From a checkpoint of a small transformer trained on Wikipedia.
Training: a variant of Adam for these matrices, 156M tokens, 4758 steps.
MLP neurons of a small language model. Each row is named by its layer, matrix (gate and up: input weights) and neuron, and shows model dimensions 0-191. Each number is 128 + 24 x the weight over its row's rms, rounded and kept within 0 to 255. Numbers have three digits each. A neuron's up and down rows have the sign that makes its largest values positive.
Before each neuron's rows, "fires after" lists the tokens most often just before its 100 highest values on Wikipedia text that the model never trained on. A number after a token or word is its count.

fires after: " h" 35, " w" 12, " H" 8, " k" 6, " sp" 4, " K" 4
L11.gate147:101133104151126125154118110113135152167127148129108113077162140152105109114113103152136164160114134145132106091101129158117074114116160142169152145162112147103090116135126094126157137110110151124095156091154097132092164138149089122155147162098175107136070133130167097144145161099134096112134095113069118127128139168135175165100161101099139129134113123115089104146137162084132140145139123166124125129146131111086168158094117103143132128170149156140133128124089080115112124149131171125157127150144112142095118129154128103169126158139143134132142142131162147125137148159102112097
L11.up147:117146138120101163148119104075135135158093135127137118114135149167092137151170094097085125140116115146128162134055117087120146144159160113109131120110079097141128132126153149096168100125128107164129135116120111118137145159136146155071130105101119156140102132125126133087141156110147098130147130118153109136115096127144148110119099156128148140123158121118101118140154113088094121168126167123108149088117144132111150170149099095114131126117133076082171117140132132109139112080114154129157121117136091163081137128145120124150129067114086131133127133108114191127114129121109138062

fires after: " f" 44, " F" 14, "ur" 4
L14.gate255:134114166173122121115076119154114127137116122091148117127178148177135147149125120125102140107114112122133135116128135096106102112124137108133133119118164150112136117120160143124127127170138142136100172130144131190130126160135113129115140105151136106117140138107142140139133141136169134148160137176064115123147120156108120136129122116128112069117134181155135128146152156179111163133140114104143169152188173140108084137097157092153142117127101129115108150081171081126107150089112138101099138123129126123130122137140153162180117173175099121149097158143129125179143134156117178111
L14.up255:136137103111118148130168084104161104111135124132157115139131100124102137152154138128148156134123095122115146143148159142124158100163117110123124134103105106132087170188126128127136136150162128097124113089166137160146135095131108112143069196147114140095131122108048152100100135113137144132096104139110138105137164086169129128145141132141136119083114131111102146151154087134133117113092109139102112092116184090125125160183158115122092072145129126124134160150125097098152139108122124117101115090160118149122107128141111097104109124158149117114147115119164132110093166120118106099

fires after: " f" 33, " F" 17, " St" 11
L11.gate274:149095146161173120134119140129141168127115127108129147129129142159165129111152122122107084136107105125121084141111137163107116137044116127131108110130129137106156108103161122152135084115114149126119094162152131156088158172143094150096161103129148148116133118148088133156153144168137162119159113111089132076119162149128139095147087151104102136104179131121099118137193182118147128118126111155133102120118132124133052152146111109144159148117174126107127125136122125105096176091126136169075123107115145125133124121122136140110128131144166135108130162132094140137147127145121147096
L11.up274:146123137128122136115104115113116088149113166118084144134169131174168130137156154132122110134115115130135121147108151100145124195120112121113141119129104158100113123133115114139126158095136123085093154136137165126100127108091153124099124130171172092069148115134179096073071127120146158121132081100104171115115103117193133129112180131147128131150137106126133133099129150144135136128120130137104122099148118099093118123154117133089123113137140123144132113129110117131121097102084113140099114094116137151148137157155191109134138125201084158136142112106139118085133168136135107104

fires after: " H" 19, " S" 13, " h" 9, " s" 6, "S" 6, " (S" 5
L11.gate466:129135158125139107125091143131119112104118153098120141134134143126066072082169080147128169116146133117115153087145104124139095111124124118145139073125103155063120182125142131109121116134097150127119098119113160134123143151153116082149106132127143163119136101115093100166115111098173113123145135103148127124116138140092152148104104156141095129100134172071103128127110101063140104135148131138120108126151123150124134150117115114118150127139130119142111086102130123105179140143150120187162112131113127124082147121149095130133151112157101145143135166116131180157128141082146149087
L11.up466:126106119113077108116105115135172086133165155179079091123134140126094135152147098104175102171152105143125119123108164116097117176131138092145130110136136156119140139138146101124101140139133102160128123117104162125059157107160126098154153142112154121102157144134112111101140132077121127134163137145108173140144128138127146142089137076135068127137128169102141109100141116108100141124137196120089149090127144093127148090132131138125163083107105132086133116116108179151128166131172126130123116149117100133115127088138093107133134135117112153124125099138131151130153142156123118146

fires after: " W" 21, "-p" 12, " w" 9, " F" 7, "W" 5
L13.gate330:093110159200152092122111118094119121139119111151123193104152125150131100095076133149127158125097124110145115135112185143152104150123113123143117115093148174156141127127121069139173100101087089116112143146114149153133066112134117120121120087140144121091137183091164128131152138135162153130111087157086120104155147127132161124123116127142136184129128125145143137133145158143105133163123145126092121133128138143117148152128153133128146120155164089141130142106091096126103141107100075142115119184145126104123088143142147156128145106140119135153117139116120097142112180112119132138
L13.up330:111163126169120112132145121137143091126141172102098128129167118118147098117118117135161132124086126103101122095068181136126124166150122087107126098115079131163135132108149125091166158130124101092111108119093115167109130060099138156160087113111123119127133120129123125099117117103141136135169100131116123139137102084180136178112145113152156173147109138165129149120138119160141110117105175154097124151088112138143117101112124135115141103121137134151137136170088143104135128103105122142090085142144124145121114092140162139126115149126080154082158132118146098154082137089120139110

fires after: " the" 41, " The" 25, "The" 11, " b" 4
L17.gate106:102124119140148152109070151086120136113164148134142125134151154109099142118143083113119065106146117126163156133132134115113126116117155120102102158100120143100113126127169151159107138135117068105097110128160099135119154130146132127151100145134148153108088146150179141143137145089163086117128083110115109086130094179133146143103105131109115153113156112105151141102158133133142125167113135146167091075123164137111141124172081111151152129138139077109088132130120099184147111121140120099101095119135100111179124118168164129111106154105131137138121161120149165145156122124134137131
L17.up106:095138109118157158123092137141138155094124130148109143090127110147094112142128120168076136151153117145108107121137099142121094096134093094108114134125143171098122141096140133104163112146122134153086103125149126091103138105119124151129125106135079097129133131124140153136088099141139106163119148167117097169118113126098106128106069094088159172078129171102152174144120154133121159111113135117095162157130140085125152150120140169141133136130091144106097121153141135115108162126150086125122084105129148093134089132121111163120128090123138140069121174144154105110115129085131166137

fires after: "\n" 22, " " 7, " (" 6, "." 6, " \"" 5, " T" 5
L15.gate414:111124149114142101146141115120117117123101073114103145126123088138110162092119073167107138101162155084177091097106168122148123154121143144145133147096129085140136120101117126129165109124147111110110129065100087124166131119133112114114103090138142175108158116148114134166160152156164171204104090130118147129137132130142158082153128141138123119092100149112121127125130149159109105151114133137153099145174082143121135118134152101074127153160145157126141120106130123151146123128126135117126155130157143142122080133145154146173141149141133132160146126108115087131138140156172131091
L15.up414:141165122113125136121158112092108127199098134117153104108117166132103101106140130163117180184122122107106110111148126123154110124124127157108165139105051141114139131115110147129100125101172087123132098120128158120156139144172128085104131121138166106088094112084121130138115147127104117142149113131147126098122162144093165106154089182101119173159129098147159104138126112125166153157146123159141135128125146136133133142129127131158176114162182116106122121123101099085102103141116157086139122108133114143117132134147096123130126123098078148116110091155111124127149107113130178146

fires after: " f" 29, " h" 14, " F" 11, " beg" 6, " H" 5, "f" 4
L12.gate168:121115134151107138139115117112141136094089165112114136113153113138094145118118118133129131139149123084130155157140103167110129093137119150137137101123131161093129153132169150162143124081145154156168135119137127122121142121154140167092169084113137109114139136121129089120129147102169133162143117097125128081114129159144155135109128098097095141134192129134072159138167156074155153097155140155135116130158134150126124158132109123126123164190135125146103136110133068176109162172128154189112130137135105116120109129133125134117124131167086182166108115134141092105135113133080118112
L12.up168:131132170095068118130115112127127136110078123073132106111136091158100091153153125147124129120136148150146097139140123136127141151078155125135154078116114121154123110147148148147120122119086110127174130123164141138111187138129156121117179090114109130119136122124162113091168134115146096161155098087122179185139158126158155137107131117127118147142160153144094142105124099096113114119165181173099128124170096128142114135141138096122112132161113154093160124100123150125103166142123171134156126090118116129108132159129121128122170134162113164133089154144119141133113177151115126115

fires after: "\n" 46, "." 8, "==" 7, " (" 6, " “" 5, " \"" 4
L15.gate464:105156150143147160145130116161067084091125090085166139095149156131133096137081129149151154120149127093152147126126159151098108125145108143184146111149113166101129147092129121162110144138127168108126131100119119149156122091108109105169144083154144125131093116127143131177143127117152128150128121145090127103147135159089109113137099158133108100111132127150154151117106147094141082120157125110116118133148140131110123164146094090138145191103156133153122056117070102123134145156154134165116084117101144135135118100140078146138135111122089108130134131118125138147114136149130137101
L15.up464:092122143146143125144115113106141072153129113105161140080137109193117140125084135119085166119137103117147155103162098124142168121143169121128127115106101128135141132118153168104084133142093117161136182114115141154144115180144118116136099123136114123170093150104133122100159128108118137136154128152129123123130134138091125135152086122104098133138148142130145098117127159083171090149188110207125132127163129157103179164098149095108126125140134116149134118081140124091101136139154123087104126118164098141135110134136101150151146116123087134151093137099128119099124132143161126133

fires after: " F" 24, " P" 10, " G" 7, " M" 7, " E" 5
L15.gate403:121084137157108119147118164132146134136075115154094116119166123178101148109092089112120156150131143106149131117169151130084107108164119138141104107125154141099126140049130171159144128119152124109102163127102103124106138086104125131132102116117158152082114092114185169167150120129114183121154090119119136153155135169117121127121132132140111158105129162115117117133116130146160146105127132117137096108192101126132157090097125105079117137105128142138086119121144126145125140192121128160103119125115109134133135103179131145178109143122129122123116132167153145158115140109150154126
L15.up403:107127098128104109118120129119115113124111141115125154135148145132126136121146190161107114154075134111126121158139149103120128096133181104155135114144140118119127156147113109168111120155171094089140127152098151152119126113151124209129119119130152111100161102067127160104134134112088163133127113083122147122125171074128137112095162143117101130132148119146116121110141108124096133131113118111130132124084114163099121099131119119110091114082123167133123143146125101133114156129080125102125159103112116104131193101146110144134104143167113070196103123174156145150109151133133088124

fires after: " f" 33, " F" 14, "f" 6, "-f" 4, "le" 4
L12.gate415:118133144152120137115134132154097106096076105072109153132145112161114115118119171115143173160130102105170157148133110161097114114112114162131157169106105158161127110135148093152150145100117131129119119170104071123123114162141152175137172097096133151157105084080143115116108144104124145146148120105159138087121108101098118136152169149137128133140142111110129143135154120102137145123159115148155146163121118120120123135138123077114083128136162149145103146108134075121151114102103118083140142143160113127186126168146124125125124090120081149156112147173129152140176108105116142116
L12.up415:117168186103116152116108147127112137125154129110104127154107107169114160130118171152132161133143161165185142162110122166119094118087184130122122135111136122164107107118121099156131156108100100145064147125135106117137128143117135134158132146109117158071131135107131140110078128095140089104131137095111152100138091121149146094126153171095146129138151106129107128152153096109093139132099131160092150161100133112116119136178124127079111121130080116158151143109109185145151121112133113113164107089150143132130141136141129102161131130171138170139091099121140137174128131157129121126

fires after: " H" 36, " s" 21, " h" 9, "or" 4
L11.gate30:131160120087141129131146146094122134082143130103146145111145094115116125143154099165129154151138099118095095122144117122140117143113131160115111082178097142124117122116156123121173127104113145155111119135091132086101130196136117142065151133110100102119165132175150114116094147110084125143122099109136098128098094176174134113114124151110085107149148137152086127170132156108129135101149169164098083163109134129124146164117129158104087154130164092153142143136141129150131130153141154126134113119091101112175122137126125133108136159138101164172116104136181144139148119143102111134
L11.up30:148085127118170157104119138105111128137127154163114146131123113131106128165132101137138151166145115163101143122099138123098148139135142155150151150124124165085135173152106118137129160155102109073123157129098156127129153154124117099131157131167126124144115125115099095143135151140167130150157105135098127114148136134187182135120149111125148096074148109158093136077118095090169142107102136102121081141133138118153112140140117114176088078172129129119120125155182146138135176130135151128136125154116135122143136136136167131147177104175108131156123079119142110149184150133120156137

fires after: " the" 47, "The" 10, " a" 10, " The" 7, " an" 6
L17.gate69:136134091083140180179106186152104191130104125130148141141138128140160131144147088112145113110090133126152118158103139084118119091187141101114128130133133134128146140117145124148096116141089104170170095118142079109122092158137168121148121123158106095134132160133155112149109142132131146153104138157104120132145111168127091136110091117094113145168139101096166146091154157107121115113109175146160124120130137123138135126129131118170116095113077152100138135156128114141087150101146163137098124131156117089103150179141104153136097087126112140133125162110154110160126126135098123134
L17.up69:093146142136126122120104125115149135111087093157129154093131180128113134146166079149111136136105138106153115138174144116162092131133132123139118133102163127084158109109134126178108117140137117124131161088135138089059141108161121124142168081142189102115153093137163135126131125109172131147145132143081130128150154151138156113158112150112123127132136098097133116131120180112142142127152134124120101112149096110115122148141123105173124090115116103084100125127157145127134152173128129111087069123107124133136113133131116149142088133112177146114136166129130118086151191153139167092

fires after: " F" 17, " f" 16, " g" 12, " O" 5, " ent" 5
L15.gate97:118159162154141136127114114154099135118119110135138161107147129149143135142135109140112097099118132100111096142116142152109131103093159115124150179156111111140115147108146093098115120165097143118112145130085109120136095109104141153133154092094156144138125116077175106134173141127175170113145126150088143120168080123127139150151093115114105146146138130134112118094133107148138163150099164138098099104122127119087098148136107108150121150158121127124147134112094042130139131110122113103117121125095107127111107110134129127133074117144111146132054120075110151187114124182094124107
L15.up97:153128136136085118107112103103133091155152127160126170106125158129131176179154147140156105177101081103160169137134092188121123136150139169108130136136124145156150097101133109184124136135132138120157134134135085101156103137091145112087138162101128090118123126116120117152134091109143169166085114148088128106145131105143110165134144106107137114106114123150110121141115065122108130115125124116129141097139131105134126108126135085175151167140117087103166147195103146142151110153137160118096117098151145152158098121116122091120113169131121148137148112127137162122149135147119154106

fires after: "\n" 22, " \"" 9, " (" 8, "-" 8, " k" 8, " th" 7
L13.gate464:091161163168153084168136145121142142121125124141108131128112111151117137127077072132137127112151137108143137133158202123105133092110152185132147156113120138125148128127107111119144188184117152159127113122116098084108111092146111123120116092148127157104152114142106123170113121098106143109161153130148142110141140119127135150131120157145079141175088130136109141115122141111124123159112119122115089130163120145122127153176109065120128113140109130115135100088069104153108138110116158090168145192144109115123081132126138129150132144133145130171090090131161131120147121139126142123
L13.up464:114105146107097085152163172107096144127124115161128152115117113163140129106136123147106099147103094153124131129111118092139091107146089129126109154125111151150147150165143127137168103113133120156109132112109139100106094100117141104162109107165131112113151145074147111134160144137164105077167112152131136139121128111172145110170148136173090167148118132102117123132139133120137123084167131134144136114182130081163142110173139145144151115127164061094147156123070095090089136118089149128109126176148133127125104144147146121161123121128152120143111116143162158107155135127108120171